From a checkpoint of a small transformer trained on Wikipedia.
Size: 12 layers, width 192, 12 heads of 32, MLP 960 ReLU, 8.31M parameters.
Training: a variant of Adam for these matrices, 230M tokens, 7013 steps.
MLP neurons of a small language model. Each row is named by its layer, matrix (down: output weights) and neuron, and shows model dimensions 16-111. Each number is 500 + 25 x the weight over its row's rms, rounded and kept within 0 to 999. Numbers have three digits each.
Before each neuron's rows, "fires before" lists the tokens most often just after its 100 highest values on Wikipedia text that the model never trained on.

fires before: "o", "e", "ent"
L9.down154:522479483529500493481484451514513479523519469529489483503495512529487513469478515510475497497449453472458497469483499525496489531500485487486519515489481489485500482518537459526568505553502485460480498513506491484488553483497508557518521497484492501500502539528526506494545475501485505535

fires before: "l", "er", "ent", "are"
L8.down239:519493454496497489521490509538553466503514495493480507507459497475526561550536498490485518502492521519523525448486479540486530513455499467513461517489515515508470515537524510481489494534495460487496497460503498525510531499459509488463500495499495530510485481466483493509481505525514457519

fires before: "it", "h", "ent", "id", "c", "s"
L6.down807:540497497507505536526465521470463529495510533521527483486533504463520469494537503462516514511553512466497510483453490539514527506449519503480466502509519495486502518469490501510490476485499534520490479508505506464549508484487495517571498474460445484501500475516502495470495503486499483526

fires before: "en", "n", "l", "d", "e"
L6.down199:493498508493519513485485499516489521472417532497491472503509495552495467505469533501504451505484522557473486490504456487486542507526523480532480523514481490535503471546550505484537511435515513495527533480479489476527487480504529461512495515499475491510501477547528481469516470520497479494

fires before: "0", "2", " |", "6", "5", "4"
L6.down875:548509481515489527539460509521478457538473503496528491492516504529510497551485495492497561490496533509519536509509541470488502468512484494483529511506509528499482463543466484517517448502476499507533494496497470538471534507458490485508532493495481502528521444484445501483457463489552512496

fires before: "s", "al", " (", " f", " of", "ed"
L2.down918:493466528512519510512488497513506508453468524519487440495478503517462471510516489509475501515496479475519544452547472514494533520488482495516465509529499517527501506536470514516443517449490516472481490543506504479517529532517530472481509469549508505508504475471547497479491502453549480486

fires before: " of", "ity", "t", "iv", "s", " in"
L7.down24:496495544455494499431491502499456474479472537475446506498494524504530498495487515475490500451485505484515534467504514541522488476516460472585497512510478481517503475529545507499484478521512513528511501519511466466505517499476479487492472504497529526500500516494530484486499493512544495475

fires before: "an", "a", "am", "ar", "r", "ic"
L6.down742:504475517497490450508491574507495465487541542499504513500533462491464468504519512517524489466481535491491502499537441469454517506475487515503502488452482489508504523533483541501501472477492483535494498495447535499528527478488525498540470532462528456517493525520479528481433526479509527516

fires before: "k", "he", "ul", "c", "qu", "u"
L6.down414:475521519512479489567494451518465490475515493495523470498496526529530560473507452526523495512479486499512520514444550501519511514487479489507505524531486484516526474492491503498525480513538527474528518511454473502508473508510518516497470514498478504491526450546499482531531505509518500553

fires before: "o", "x", "ic", "it", "d", "ol"
L8.down654:460494528484495466492490572490502472483464565498477480535513496507506468529508499527491456470491544469494484507503523495484483528448486518511489503515513517498460496498501536514519453461491481471441481476486489504488495486501500477515503502539490499506517505523541487485505490547501497512

fires before: "k", "he", "ul"
L2.down9:486535531526531518506522488492454503493457467531482550529509515528543541502503492539510508467492547473494537532471471511509494548517506485501528516520514437492509499523485503530458457512485459526530498470448490499489502497488488488511515488493492517523504470527525464484489536498562515542

fires before: "ly", " Y", "ary", " ", "an"
L7.down63:494458511512484544505472521500511527471504507516512506520482486533489482498513482527509470529513509486518552473484458508536548487488473509498498473513481533543519511458509493482507499525520475447519514511516476487450528506491486493551487539490475508494523493498487457473465479482542494507

fires before: "9", "8"
L9.down201:487514497485541522524468509520514476453467527538522530500485526476460482446516487478499457528517499510447495520474465441511481512499528503518538492513527473495512514492479524484480477466458528492478492479521481543504488478468495514480479524543492455527488531480514466479506523547509499478

fires before: "1", "9", "0", "2", "5"
L6.down44:482524485479489505489521502432544521512513518514489477491484487530512524484475487501454496521463489509486475542520535506533513494490512477510506501494474470494487533493493558493472535503476491493464434453518501494509499509517497501507451489505499475494465483462488516507520462494506501512

fires before: "gh", "um", "ary", "a"
L9.down36:568523516514476518479537503503515506478500470500535502506472512466508538522502512522544497516469529502508498513467523499491531493479481534482509522486509515545477483514469507498496516486510501500529507500505509457505481471472495489488522463502497507461544516525511480524480480524520503474

fires before: "2", "1", "ud", "3"
L8.down947:540489460491435466511521548516518505491531536501508489491501499550571498503489500479453518512490493469476482488522506515531515477490504501518512484519524486481463489514492518526517474472451459563530485444530544505454504528500491491474522505495459510503502479492485513489465501503463501526

fires before: " ", " F", " C", " L", " S", " M"
L6.down702:512541515477531508487501525531527516534484492496512474513498538503477480473503544527479510513545472458465422494491503468492521477516520477502508514507485474482496490506482534459510481496494504444510475496525500517525452515535557504545498517482511519489500512463538491497556497514531492502

fires before: "en", "b", "e", "at", "an", "am"
L9.down34:515476490460501517489524512520551488506484503456506533493486487523474469510526511441449526516514515505503521520474498536489459514500455462495475545454477504493502518475474499524526515511504490491499510524459463478477512477476504505520481472538514511474504527485491490524441478497533476517

fires before: "r", "ion", "ed", "p", "n", "ive"
L8.down319:481557508494491503558537474494482492515506514441518472519526487537515505484545522504517500477468504489475505499487498488479475446546490454508462487536497521502508490518505550526511527523459491529546536513482508510472556469504497518489503514462475554470474482499485485472507507477503536511

fires before: "0", "9", "1", " ", "5", "6"
L6.down622:488499511520511440535491527503491471494490496536519490497482490489516517452509503490447501515456519470444490551491480456480522514486499504474506468445502524467451489469486519501515500527505530485465476520490487500515460516508536504499493492537517545523497444493482531515505532515475506532

fires before: "ic", "er", "id", "s", "ed", ","
L7.down66:500498476488532523509463509511482471485493522539474479502483504416530497453548455462512466506492438500532465492488522544468526494491514487502516485467491453474464483536483494515500463478510509498491555520478502505505480500473509510515491535530485466501496459525501514477521519486497491514

fires before: " "
L7.down372:536475500481514527464477524497504494501505490471503522503511477483524461489473516496455490538473487444515514529482509450488469513518513536486541504459469504522451528489467519506487499507501474523519498475533473513573471510487504508475478488535531515512476488453476488465489521522542509497

fires before: "e", "en", "g", "b", "ag", "at"
L9.down184:488481514498501494517516492482500507514518536474485515492494507482482474455534457533506508506493484468558496505475450490495499487514479458461501534485526484515477535522528522435486521509528489506518485531475454480501494464501498489485541487507425516543481460519490495476521540475479504481

fires before: "==", "I", "A", "The", "===", "O"
L7.down861:503499500510485541504480490505496507476502511472509517506517515531501480519497499527491525548491500514494460533502503530458491499474488510516492492505492488522516493504478509511512474481498514538493471500487509492490526508499487504508491457496514509478500496292485447506494516489529495520

fires before: "so", "b", "l", "-", "ong"
L6.down753:502536475518541523516495532454496504512514481465511477470522481434512500503501525489485480507474485476468497495522533496522500504476476524482519526498498493463532495522513495499506491492465500498476475551479521529484483521492508529525536476483531456526497498515509491447484496510474506542

fires before: " |", "0", ")", "6", "3"
L6.down533:451529482543502486475550483472481505478520490513492459522471499508483518487527514497536505542513500501491472515527497556512533482488518491513512509507500516500511517471480474483483493493528516501484514506507516526461495500492482487520477488475507480481524502531504515535517496480512423459

fires before: "c", "ro", "k", "ation", "ad"
L9.down496:513520489478481499495492520470527522500463473458507547507487550466541489489517454499513488523519501503499492494462502528501470505518578499493458482494494523534473496506484461470462495497541526500478521506504523484546488507485517501507474528511509512474512474556490501520453510489492512543

fires before: "k", "y", "a", "g", "i", "ad"
L8.down660:444502498491490485491527564462483491516523506503501532496492512438499495483510484489514508505501463502492473519447547497514502468514497510493461471498502530545533506526464508491529479496502517501487528501508478490543526518507509496482491537514494513525531507514494475514447501497500491526

fires before: " ", " R", " M", " A", " T"
L6.down660:510484495460491519485480482538525499497470468462535541506536493528484482531460464527486500498484522487495476499495497477491490490468509478550484500501478508489484508471522494487487527479529515476497501464534466513524536516486437499532500504499537540517492473421505508462500492508511501457

fires before: "em", "ber", "ip", "el"
L8.down212:506511510537500467518484461520487514500486486498470476540464506532523518492485554488457494491526492510491496545480483525488474487502492488496465476486490511488502476505546509500525485491482485529518484511463505520485512489492495584496530525513477503530509562535473519509458448522511489502

fires before: " ", "5", " R", "0"
L6.down708:504550499514518482524517505530502503505502476516502508448556482520502502490512493518508464544467520518470480512463543537502503535459511490497510499498505457533476498493476485493529475512510571502523420484526468451494527477500502524530534464506495576477496487484514480532475491486477483499

fires before: "t", "en", "on", "an", "ub", "ld"
L9.down415:521495498483514541485531467495497507539526491501487525470448531486490439500509480476448545538431502460486521498499491497535527511471521491470482535458499521489477522493482494507509529536531469504499511508467477521503472480456521520503539430511479477471486539501487519467580486524523474493

fires before: "9", "7", "5", "8", "6", "0"
L6.down483:504515470516487485523501492449524548504513483482479463515493469496458491502544514548504477536485497490479481505493462511519560527491527501504527542534493467521528551474506517506463533464504509523466498473517509561492509487517516513538510521503450510485505473488438538513527523480514493493

fires before: "e", "er", "p", "n", "es", "ers"
L6.down745:458488509474520517487486495520504478489519470525497480520454536509458489477507510476509501471447517511468529517494482513483470530511503498447485505494530470529509500490506497493548528548464503438493523497463487496507481513496526521527491518461460509538518497514485486543485496480493494536

fires before: "m", "p", "ell", "he", "b", "W"
L7.down417:536502514509479500530531494526528501502464461480510514502522472495502511466525481473497542552491527519497511533514513452508498468530504521536522475508511498499487501522517491496532486539483460495503503509521547450505472508448513461487484481461474503477473510498522506492478449494515558511

fires before: ",", "e", " be", "gh", "al", "b"
L6.down274:507501497534502488471506464485486465533552534453523469480493486483508458484564495542451501538461439459519443518481468534472521460513494509515519518523494488477490480556491546496539492499457488519512511500489494505529478486517465503486530524510462486466493503489531529491498502549474451491

fires before: " ", " F", " re", " the"
L6.down947:492518521521518518472527524463501494531538518487462470525493489474571523520488478469539496496478484492504482514491497496524514526505480508527487478499465509517481487521522538499489486433541453470522499446525511450469454527534518515498497523493503473485494454482466433466526507544485502523

fires before: "e", "em", "ed", "ie", "el", "a"
L2.down494:498487482480503513551519506500512505517489499515503502518535438510516511493525470517489557494522549482474514552500449520491513447478494466522495470502452516496481492479520483490528458498485498486529464459512499472498554468529500522534494482511501519538511523545501483502465491533522479495

fires before: "\n", "\n\n", " "
L6.down109:491462517499548519521477517463498446513520486499539506505464519518515510502507482501524503497481467492522488519506504482493448527517494516532488490468520543505445529492532549477504518438525465485544509468503516524535483521465523510469498486512518463447515496484530479458441525527480496487

fires before: "s", "i", "k"
L9.down360:494469488458527490480487450515483487480482573489527495486522466481465528467514459527485519496528488489526562518483488496506483484463480508491526536476517486486522501517477487512494519480540526487472497476470481504493525531512495449478489508507473511487529453478545536503506514469518508505

fires before: " ", "e", "em", "n", "a", "ct"
L9.down70:535515527470497480537464499503478505510509479498525484469488466512503490504490499502532479537498499475471475499508500509443490507505521487486509525468458489517475492482504473475536508475526478526511528483485469498488564435498527518529516487448506463501497488523582459531511508534556548512

fires before: "9", "0", "8", "5", ";"
L2.down245:493463499534528542519430486491511507482510468495522490505480488553528491500486524532512518476460474473504507487504531531488483466460488527493510478498523523492494499468479496469518477454494474512469522498496510485517495489491508474497529498518526476507440496480452497495469473484506483510

fires before: "0", "2", "3", "4", "5", "7"
L8.down718:480507467489460517494493489495533522457538512487539447496487493491522530542508483432510496480490503455479451495523501522501513511520487471480480496454507539527487494525492476501531496530501506548541481492492516501471532510500546500489530509503495552519508482525490524514509506453516541458

fires before: "ro", "id", "ation", "er", "ers", "ition"
L8.down924:530541457489506494502511467499548516484536482486520507481514470483481528508571528505510468510484513467527464495487489522474512524454486498476544521519534507498489509526461449530462492490524524542507455506483487518528522533532481503459475509476484483491527487485481535445469567508522491489

fires before: "t", "s", "f", "c", "st", "ver"
L8.down198:525514501478486495503522497504482500480505527519507504513529470500517509499492511478453532508514527499497540477551499503479513507503506494516495480516449483530516490540493511526503490511501497514546464498485490502481514487482539489467481477510449509512517524374522508511479508473540511513

fires before: "v", "ies", "ce", "c", "i", "e"
L7.down208:527544496515519471504456506493497461513489457466517484507552454459524500520471515508501473545535515525487531507500470469519500507508487481503492481521476500506490474504496499497523499493505484499484494511507529483554481480485509488546520492515551476508536525529539502501488457561532518503

fires before: "ow", "u", "ing", "o", "or", "is"
L8.down483:460498532460513478487481529492490535481501515507538484483511466473491524539495526504445527486477462557530498530500492525477509526473488489537541449506498470472487522525519458499523500495494513506503519555517519480519463469491524525512460519478509549508539420503479489492489542482505482460

fires before: "y", "ry", "ain", "ly", "ri", "s"
L2.down480:485517538477509495496454532502474511457485504511524479494506497463455486532475478507496453480515516454529505501536477503538577499458450485521556518507484510498521532493464496510482509502489503501536444532491520476529526510523499474465464505522496539479525470507493504522450509478495517474

fires before: "so", "ork", "b", "k", "am"
L8.down439:518504471510512503532524467473534510511477488487468494454508499477526490518531559515500524474460517477486507513493477532498494493444479487487497529515528450486517493535494506474517517520476476452485474535505558456486488478506459499523490456474564501502474540500511538506495521501483479545

fires before: "s", "c", "p", "le", "g", "f"
L7.down736:513487469486492471521522485466488508498477519487506494501503507480544501526425535527505467505532528513492535523488482480484559528490506491488482492483471515473505531474546547561544485484450508487520491551505474509528521488506505477495485471485491475522505477497489527529511465573527481488

fires before: "n", "er", " of", "id", "ic"
L8.down89:541500508526484509506512523502476499450460500563489523510489508433494520504516494485481507521508469466515537460491486510502490497480539509514529504512518461505503483482534490514528451446485501450472530575555531496476444488502479500506522499480523476530468497482481500493510483535481507531

fires before: "n", "iv", "el", "p", " ", "ot"
L7.down325:505530507511491497529471517479481544481497479450513485514487474561477546512514488526500510482482543474521505479468526480497535464520463493462530489476506512517527484486540547530522489546483530480485498529491491502496465479517503494489453505513511517482508504557481504514526527473473510487

fires before: "0", "1", "8", "7", "2", ":"
L6.down758:491491514472512462511497490474529512488517479523507486505503515473507487481542478490486514503449481487460522539516493517512473573469524514499529497497521514532501485496500475505491468483517478477472478532494536485498485495498478550503546497503518472490520483462528520492480534475457478487

fires before: "ber", "b", "ed", "s", "an"
L6.down201:513499515473512515461514473502540492492505537523497492505493475524481497534537555501484537489520517552505506492530498516508486517457474509520502496475460521505516522485473477523463488495493491539464549477512507483499528503499504518438452477502491483499526535510434465473457514464511490531

fires before: "n", "ion", "ge", "g", "s", "f"
L7.down671:471537506487527468517512485483497577506511477450463504486521494519429505522486492500487486515530477531469478481472461485475498472514471464485479533486532484540514486533518519459516502526504547492470501501495483493522530493529507498488504513525471526531525449501526510496508475518450503472

fires before: "ay", "a", "an", "ant", "at", "ac"
L2.down648:525525503511538583520481519485487474517498456505485487513482546504535550493525487511488504501484488506531498501497433511491488499547462500519528469473520481512463526512476519489510494504526489542498519528543494485519456477484526533480502475479497503503538543495484477504466472501456521510

fires before: " ", "an", "a", "ers", " of", "ation"
L8.down455:457502450517544481536483484494505515470538492528510494461552486514497516530502510475484478506475501510516476519484506518501517486507507540473520485507491479518444497521485497510508493481477475528539543503483488554519561486510544535448499472502462525533534473491515526523534494538522516494

fires before: "nt", "ction", "n", "p", "-", "b"
L7.down871:499464514485465505550522485488489565516489517455495497494542521551487488470455515497493520538542533502443532495499479486472496492507454477514532460503493508508545521491507484488480521488481549494508478506498464461542495452519515464541509483517508501472474519492522501489507515496457468500

fires before: " ", " N", "0", " B", "5", "8"
L2.down746:507521499510536530491495549506515493509467503511490545490534484507504491460494518508502454537521513498499540523488512493514532526469489488481528553570541508526512513444460521492527501512495540481529501516507522472491484494427512522510532508471486524521487515457506452473489511485499477473

fires before: "9", "8", "is"
L9.down328:515524481456540521466514540474466478515521520505554505503509482474452453447485494496474468501510485484497509492499477479516455548526495518470521506482503557513507515518461457506510466514503499498490486513453538529483520486487515475479504464539478491524480487503501446472519505549517490452

fires before: "==", "===", "=", "The", "A"
L8.down804:496469519516530500463514442525454503510510534476523506508519515520463486482490509526544538507503527523484483497495531525459514497510482485487487532495480516471535515521505478512506508504495488504485520447494508525468486495480510508512510512532503511485480509375477505476516557475494496515

fires before: "9", " |", "0", "8", "3", "2"
L2.down16:474461511520486514473510501468490515494522518473507487524477501527477486513523553542450530501519489516529531469478522513454497470490493495480506465478523506486493492530465537559539491481505502519478542502471479510522494484520522480476471561507522470475515510488505495491501499495491501453

fires before: "e", "en", " be", " a", " an"
L7.down550:488466490503451484496485474501519456492517457496526487464500477468522488491507500536502507517506481472485499514480540502496516518515471506511492490518512543545472461517487508514514463537525516508477505514506542488501509491499480484531553496487469482459485481537506520514468470505512470472

fires before: "==", "The", "===", "A", "I"
L7.down219:499523515521511533506496502527503505487506481477509570505521507534505488522485516504497509557525504492493496497501512489449494488505490462502493469500477504501522509481516501503497472513500502497471480476478484526503524498506487533531531484529494507485458491320476481515508526483487498513

fires before: "==\n", "==", "2", "1", "===", "="
L6.down5:488480484499521464523512487458490517482486493525520459497500499508509520516510522523505480517470511521474474512507467503551527563522521476470497484527474511499499468481516512465519528468473464522495542503504574469513485487447497511532489504507504508518535508469540484498518514558536506444

fires before: "p", "e", "ur", "n", "il"
L9.down889:514506499469483493516533508471494471480448472511535496528483499515534547511501494516510494525466540486534557484518513480501502546500502502518473553520518549475511512509470477515444515485501484479485446558485495458491471464463501514521489483522526490478509532491553511474461481487495447494

fires before: "it", "r", "ab", "e", "er", "ate"
L7.down911:518449490461530558497492535467496498470517502480527483494516454449547493481491495513490470488517554485476511521505508524504526521487528537510500488501511491504537520462467523491455525489475503509512479559521479489495492497486521507460476502503503493523482536497495495504532504506524496544

fires before: "s", "o", "l", ",", "g", " p"
L9.down804:476499502531500504449454492467464541478501532457456483510481536515523441503526496479508495471497525540475539510540486497548581495511441497505457527509479491542477523487509485485532529520477549527462488534531476526539522502545490491468499505477469515509509464522504508523484486521507479448

fires before: "==", "The", "I", "===", "A"
L7.down946:518507492532509531496514510502518510494493508482507553499533488524504506515478508478490518541503507507482473488515515506435492484488475472492503515520476485496533512502511512502496479497501506483486475495476494508478514511501466526511496473528506521474477486307464486523504524478506506531

fires before: "=", "1", "2", "%", " |\n", "5"
L6.down7:469488485462527487530552474449496456501510524481520499460521504514480544479506536518543468509511457521481515533479492499495527551520524510467458472554526569491543483511511495530501513523494476500517496482512521471491489515442528487484472520481490489523500495517485533478534528531528524514

fires before: "ic", "e"
L6.down184:521482575469488519513504521503507490514488509481480493537521507506516504467511539489455508495528501477517502506499461476517545510475506501505466545524487499516518502532533483520500531462461493496539486547507507451488485471549542467464491483524487436487520483516503484467463488475490471472

fires before: "2", "1", "5", "y", "6"
L2.down50:515478490454507526506523525525497518514482504507521456529518461488518492491476488531475485508536465525485507489524506517476499505517468506482489507505516475496500521560496520483530495486507502486521558485507490529484493477503538456535467541513496555489485492444472468485491566511492497504

fires before: "5", "3", "0", "6", "8", "9"
L9.down803:539507526496453487524528514477468537477493518521468481457528452484494494520521504509489482535476494510519496506506527535513454541507505509501516526452499496507484517502481481497519472510445504493499484492501481474537510491505500507523525458543501569530498482489519498498474475502541522449

fires before: "\n\n", "\n"
L7.down164:456508522472511544497501499493491499455514482458537502510519553465491549500534517525557526492526437501507489502472496491488513548511493474528526519501533535457491500527504487493499520468502495485561512488514524500507490515482483486487495499523482483512508475469498512490506476524506516475

fires before: "in", "an", "ar", "n", "and", " "
L8.down109:524533478516490518506477488512492502463478519525497509482496489522478480489499532504509508481504516520515488454511498469526490514477494528497511497524506520533508505515505542512459493557514544506493488512538456498486512547524439532497488541492511498523521508467501504522492494472529535499

fires before: "o", "or", "e", "an", "a"
L2.down811:492476499435524526506516505479530530475516495535518510502487453510523502525511470548483514487500506532537469509525495527477576473477515507473528476475476502531558490460515424502514455542496494537467472515449520482473517475487518516506505507430538530491505476502436513523537471527490525467

fires before: "e", "on", "ay", "an"
L9.down707:510548461482521478498540524513492491456452516491490519533457519536492511457488526497503497539478492482489514527506498541508473484511495488509464466490514513523477494523519506518525451510499514507463523525487485450502491513514508550506514456454477514476524560474498501506497492515491523463

fires before: "e", "f", "ic", "or", "i"
L2.down75:501524533496520537516480486493534496515446474466571484494498498517510500481503514491510492524519477504498500488457529507485551495509475502431470514540490497459497509524558502510523459468483534487482516537522525487527503497463503491508533494491514448486495480475505526493490472505524592520

fires before: "o", "al", "k", "ic"
L6.down349:499469544490521520522509515449549494510483513488523458494489523461480524477540495538522431496454515479481489524505482470501528502505474487485469532522517531472462485492455535512541529462477496461509496454524472488498506531529495510493495482477489517502516493534501496480511523495489498492

fires before: "so", "b", "l", "ong", "-"
L6.down633:488512498522534512510474495462505502502528499463520502464525478439522481543521523496483484505500491502478501515529518518523518505473506525476501535500467492466517481526509506499478512491476536487484471530489501530512474510481508501500562530501527480521510490540541514447472490517486506560

fires before: "==", "I", "A", "===", "The", "S"
L7.down822:497495513492489522504497516501518504495517502489500533495495509523502502515498492512497507567493501495493485497504484509438493499504481480495482498510490491493511484502496509484511511484493527522477509488482512484489533506514479520513488476498474512465489497282494506505493511498524490531

fires before: "or", "o", "ed", " ", "s"
L6.down238:457459505513512509510539523497528529539545505505511473520521530488501523492498462490486518490459493501513562538495511473497543487500510512462496520482545478485445487519494533472497523521581495477529465476499480513448472508477498495452475479552461513490504445493472521466519531519526525503

fires before: "e", "w", "im", "ra", "our", "it"
L2.down689:525500488528494506471516538479504458524498500494493485482490482474496521469558495524525516516462456518516444517459495502458487448519530493516486491479470547479454497511533490510528522526468480506478534502514548450493484505520524472507502496492514491533480488452523501494492480527496499492

fires before: " ", " C", " S", " P", " A", " J"
L6.down473:543486540480510535482472540459530496479513497513494473484473485502493481491535502480505477513449452484533453507477510528499455512492503484501504529523435507507516475551496520484481533476513503474513490485509505449486410514547506504509511498500529504505533499450546488484463505509503509501

fires before: "ul", "t", "er", "ed", "l", "it"
L6.down383:527514511510523512521512472497510518505542493516476513521496511519516543500525484489482481521470527510508528447531501493488489574465511478471512494481490484497477546509530451493443495528508536486548487514459464466493504514507495492514513461456484511489463470516492485493489536470518511489

fires before: "s", "p", "h", "|", "ch", "f"
L8.down752:465528481521541534536521488533498529505507473450527523513533537498483496553508517499512520529545464523458463503520542498507507508474527502471526517490487475471524514495524496482474506532469512475447505527501503480481491474512501506496502537513505457532506528474488484431484497482502510493

fires before: "e", "w", "er", "im", "it", "as"
L6.down320:518544450506502503511523515494473496525507493500491499456505515471492530455501490568491506481479457514516472468482536512483539478514547494525466494487499500521505489553497493470497494494468487491499502466491547496497501504492524463560495508524565512539494459471478533561490464488516484542

fires before: "ber", "it", "p", "l", "f"
L9.down60:512455486528530503526479462504517471458517481464468510463474485501466507479470504536548495512545475534505517460490525497485546493486513523489526504487478480520484515491481532482477523523495504462479510522499495483521489487461507532511502530499526462474539529489484475503515514477545539478

fires before: "ow", ",", "r", "9", "o"
L9.down31:518490512525509520539493537518477464521507500493488504438497498464489478485528484512489480525501501511501485536432439497510454530488493507518499551489537490504493507477454494476499524484497507503449521465474485521526552520501471485487474521477454469490483546485504501439471579499513498487

fires before: "\n\n", "\n"
L9.down549:480459517493518496475479539523496492523498524503485508518515547498496490492545512490545485511504484499489474480516518501529490498532492521540528507526514493498451480521514484479536524440536508511527518460500500486504466497494537501530480480518531509446540501484510511483520441510472513490

fires before: "am", "ce", "at", "b", "f", "ag"
L7.down511:473512518500489488461542529479511503494550512493486493505509529556428468534517509490495536526527507498479471492482471501524462492490445494502455503477476564477509511520508530537498523527527514469483478523466482506492504482504440484493524503498492505501516492541527499478498538514534529458

fires before: "o", "p"
L6.down345:524504497476498471462496427492536540524512450495498525533510481528475517529441506528524503492500512536511511455500498488499480528523501501508532528522473481486492512525469481494470510498465536530514534556497468426485462497511501487503470471510541516500496524476493492475490480495494491477

fires before: "b", "es", "al", "t", "her", "l"
L2.down750:526500495529508513467529492516428444509529491471510497503502444485507525475490505498496519471473472460488464527475490497497486558497468504523534511486497472455499503519476540507486497517493491483476501529498451483500496472522519483498507448500475484507495507510543509497494530494537486501

fires before: "ing", "ri", "ric", "ed", " n", "n"
L7.down645:512551480495480465503507503468467494498502512472508501519544498510475496510524502524509513532501533488472534486499513486500474527547491479486483465502533526529459547548516520510545488483494475519515449556527507512463541463482486458483461485470513501458527515540513522504509527507482521498

fires before: "r", "am", "ar", "a", "in"
L2.down497:483482504452473476506522537482503474530538550476480498508525495517517481491483501454512512479491521475496491502523396464491513464505492496528502508512476481488466538556504538503475490554504474517521502492465535494507519475468526470509492517479462485529545488497506511505486550487493526513

fires before: "1", "2", "0", " |", "4", "3"
L2.down485:500485525471474525507541501512482500506455517526508471476504521538514518521494461531500476533535447534519500475456509508479517495528535471505470501501501502454516480494514490458528522471465519517517515509526502468478508497496514499471494520553530510491498470442507518471466534538529490540

fires before: "s", "al", "-", " |", " of", " to"
L2.down428:481532503537496522480544463534523527482502517536497522471491467498515530502483462513526505496466514487507510498485504481519491470511477493473510550517454470502512499498457500498470495470493482467472486535485498471475487498491487509454570483488485486517488457471499475468515451511506444480